config = dict(
    num_hidden_layers=11,
    vocab_size=8192,
    rope_theta=10000.0,
    rope_fraction=1.0,
    tie_word_embeddings=False,
    init_std_down=0.0,
    lr_mult_o=4.0,
    lr_head=0.00884,
    max_grad_norm=2.0,
    decay_fraction=0.788,
    doc_mask=True,
)
MLP neurons of a small language model. Each row is named by its layer, matrix (gate and up: input weights) and neuron, and shows model dimensions 0-159. Each number is 500 + 50 x the weight over its row's rms, rounded and kept within 0 to 999. Numbers have three digits each. A neuron's up and down rows have the sign that makes its largest values positive.
After each neuron's rows, "fires on" lists the tokens most often at its 100 highest values on Wikipedia text that the model never trained on. A number after a token or word is its count.

L7.gate183:436442436568518475630449510473464533500548463489445442481411572448471575485557515578433544476445490519496509527527506483515495536536498468572595429416509450397546464463472539491528538546530526471592555534538436456540597433504484545491499393546495516472413490464555521495538422459494398470472563471584476512510471627516435450545416501470453601510475529412540509511469585566465445442495479481518546545483502502459534506534361459460442485468515465528462496445417475404510452469476419
L7.up183:414456461565543585527454492554512508507542419449399551491474444546565525400568423532464530462484446532561449513523555502502489585554533501518473489446531471522525424532500499519511536515470538506440412585593465501442477516474498470537546582538522451441523529453487595499474439455498435554473536442495465513493457645537556521485484466510449559527602514448550571534598482540486419524524578549474476600568535489479491493637411537472474444459568449547498578518421509528451432429447429
fires on: " |" 78, "|" 10

L8.gate253:454473434461441460571434469586435450456550503521493545517545463480434528516518491543468450442567554381609618491570496388511549508559483532455480445585510564424507474458547450418512495484476539555489491490564558557428602454552548487506572413561465435516462490498500486457509563492421459502496672562591571499517435501482494445551449439421490574458549449467541471454555440505468432439459537501495468493474547501491591477500546524441503406505493547464484461518449490482493446447478487
L8.up253:597437558601561552550618472517501553528636396451467546493495426585491481462602516484492560464481549545530461530522466555471553486510507509470513563460518592456538517396474497528487501511515540599518534512526473482523474473544577461523586486622486573543525496531600449459546535480450494462525543454522512481546562488434543410519373548450502375494550585579483485466489493504533516495484570585483454484498483580487537527558538530423494485490469538534543550489466482545510534516363468
fires on: "|" 47, " |" 14, " Ab" 4, " 7" 4

L6.gate339:502481591552585516496519413507468505493552575571486494460513522488576505409495560493457412511577465581422484509478417512465495494497438555465428513513495481383459465487587461578467516399444464474606457510510491553413574473442483510486462488480503555441466504500576526541538481556560453466511547496522482533605643485430523528422499445537574568376507463420504544448475499449587465537526498506442474485386522505393488523503474517482471489556585509519479524566519476482548463431581565
L6.up339:386460492525623410525449498480508503554509552406439549494516464490563481458563532462431494544463494461462578576569497511555446507484458492454471431466526425450489512450378509550417491461496509493561486591489500483471475527456457428523626542512565509399508479522450554455549482497516551432549545490546514468497562402344510505466500438414479443432425514508517504489436552488534520551575584532516513365499502460478487434484472533462510536475463431434472394527455547489549500533427509
fires on: " (" 36, "s" 10, "ed" 5

L2.gate176:492396477553491505552515448532545568425541490523547493539500519548566563523463542526450528495519462445578553476529492555560508485621486493425539533497505411528421457521545561516470401423517534478574438490525468468515532465378506481424518535428488565499499474592574479488451503649486442516505531472576532615454412455484371491487513588499571481368476427515436506422493555455625490558539453495433470513540449506570460457467563505480511487463534464427525485544529527522529494499494487
L2.up176:500542493486477475449490553461382480441563457497524505566462494504532515526488470501383519458527600478513485529501518505494459435554439579435536530494426484467345488511452534517459536503476573492522466479506495480496433550518459549461588550451512522432489466523572412450514526553539574509573530564521447542479493394486454549555608527461467535396466499495492488363376515527509434560423556523431467446514415468577536488458534476519575579482550454456473468625405555456528465521490535
fires on: "ing" 27, "ation" 25, "s" 11, "es" 6, "ion" 5, "ming" 4

L7.gate766:405431499523472544456516415466437454350615607457569473484530472367441530507433430491487517434459550469474464504477473488528503462507426529474482529531532514448506395480490509544518569592528430499543530595578544533504588441595476544522593522501569525568548458442548417508510550492445449461575549558474443527516540535467499566457467462538525456470480488499445463448404481463434448533544509481528501570541480472397451577522491464542504495476438417496488522441494391515524509559484533
L7.up766:559460497516529480520498459497459490451595534483465514459545489429425611635567445448529569532501447552377474474562435553508508488424486594444498506500533484454493511387428499454458516516459480513560519498458508588595483539556434537540600508518530483491529543501575430492501439472475431497488496541485489523480472492420425446445430484490531466447501436450431485605420538475417516523644548472485583448444556544533532489489503491603451496510517442490431364534436472524523500483524542
fires on: " (" 72

L6.gate216:492440435532532460521456402448508452504510566535554549442504460453555479541544562499486365481471467575500429456568538528532536514481440489509532521487530498454463447487591458451546502478440464404414525460477499523482509522513615510536475412528547584539420442466485448449501517580514380457482425460461512633485459562465535473486545382512446446494592489499481468479479481440614540464366511462407515475443539496479473454551513499467412515554564501572527557414557495505459548456482470
L6.up216:390495431576507479559378380516515456490442471451583509533438524473551470479595497464472555442494387450443488544515527469509445509577467492530532515388497565486472458521574493524550539515463484539493523477406488511446478541489564442537483516557487494508541428446440472560429484598625411457571505542411520423517473478493445445515481475541410533537476586501524610501466507513585523536487529432519579485442511516454448425551525447506465488446476501467520414607463513496576545544455534
fires on: " (" 34, " from" 9, "na" 8, "ming" 4, "ving" 4

L6.gate693:446412557564621461577503484508509540511518523449581492563443514480516519460505518460486443430490435554480486394551543550523567509503482577429494373600492491543494559507547580477501476516441538492682495495479563491528536431479486539406488515457494579468417389542434480543524479490498466452540577534521462480479462413442518531432492507503495589486480499434484483506443472538600482584440625518481488554484535518481450453469517532421505410438506510529551513394481550451524551497535505
L6.up693:466480507581499422593567451542455541515640461427562477502532509528508492475504547484558446485412464533513614588555519369522603442494458450511508540528525505543531516560465580448470559475509526516510468577537476458415483541588466465474448480500608490429491530452522521518466495564491493486552459428553359449503545453461446440475586516539516472533554513507505528444418541405476479518524615535502503360436524502453474477544561562527537498556555498468514491537487407494554504517485562
fires on: " (" 65, "," 23

L8.gate133:492460482488507414549588445478537538522503474601498569592528438491659493543530528513426541511524535591499468562497451548507488466515484452475542424455580519559429466492588406522437475490453488540556461522511471456564483502486437550435441549489511476571519540530521459478573574536528442527464534540552397510500506395493520471344495438509474559439461541530527477422543436413595528445509609409456466511523500519391506487486532443550515534508589478512441521447462505500537461487579492
L8.up133:459422505505541454554461591452585457464464575434508575502524525453565367482422576450496470487511489547561518600596536439506522386584473502488514369521460522485508456522520593486561483467527495430458465561499425525463502507504553456528552514416466461506483459481520576484588490399438465452424545477532514499470499485453496452505505509423463549501559504337444521468582504474549431474525496459477515436423466454468374494549459544536549478400532479454465491503551509535525536469516445
fires on: "," 63, "ed" 7, "it" 4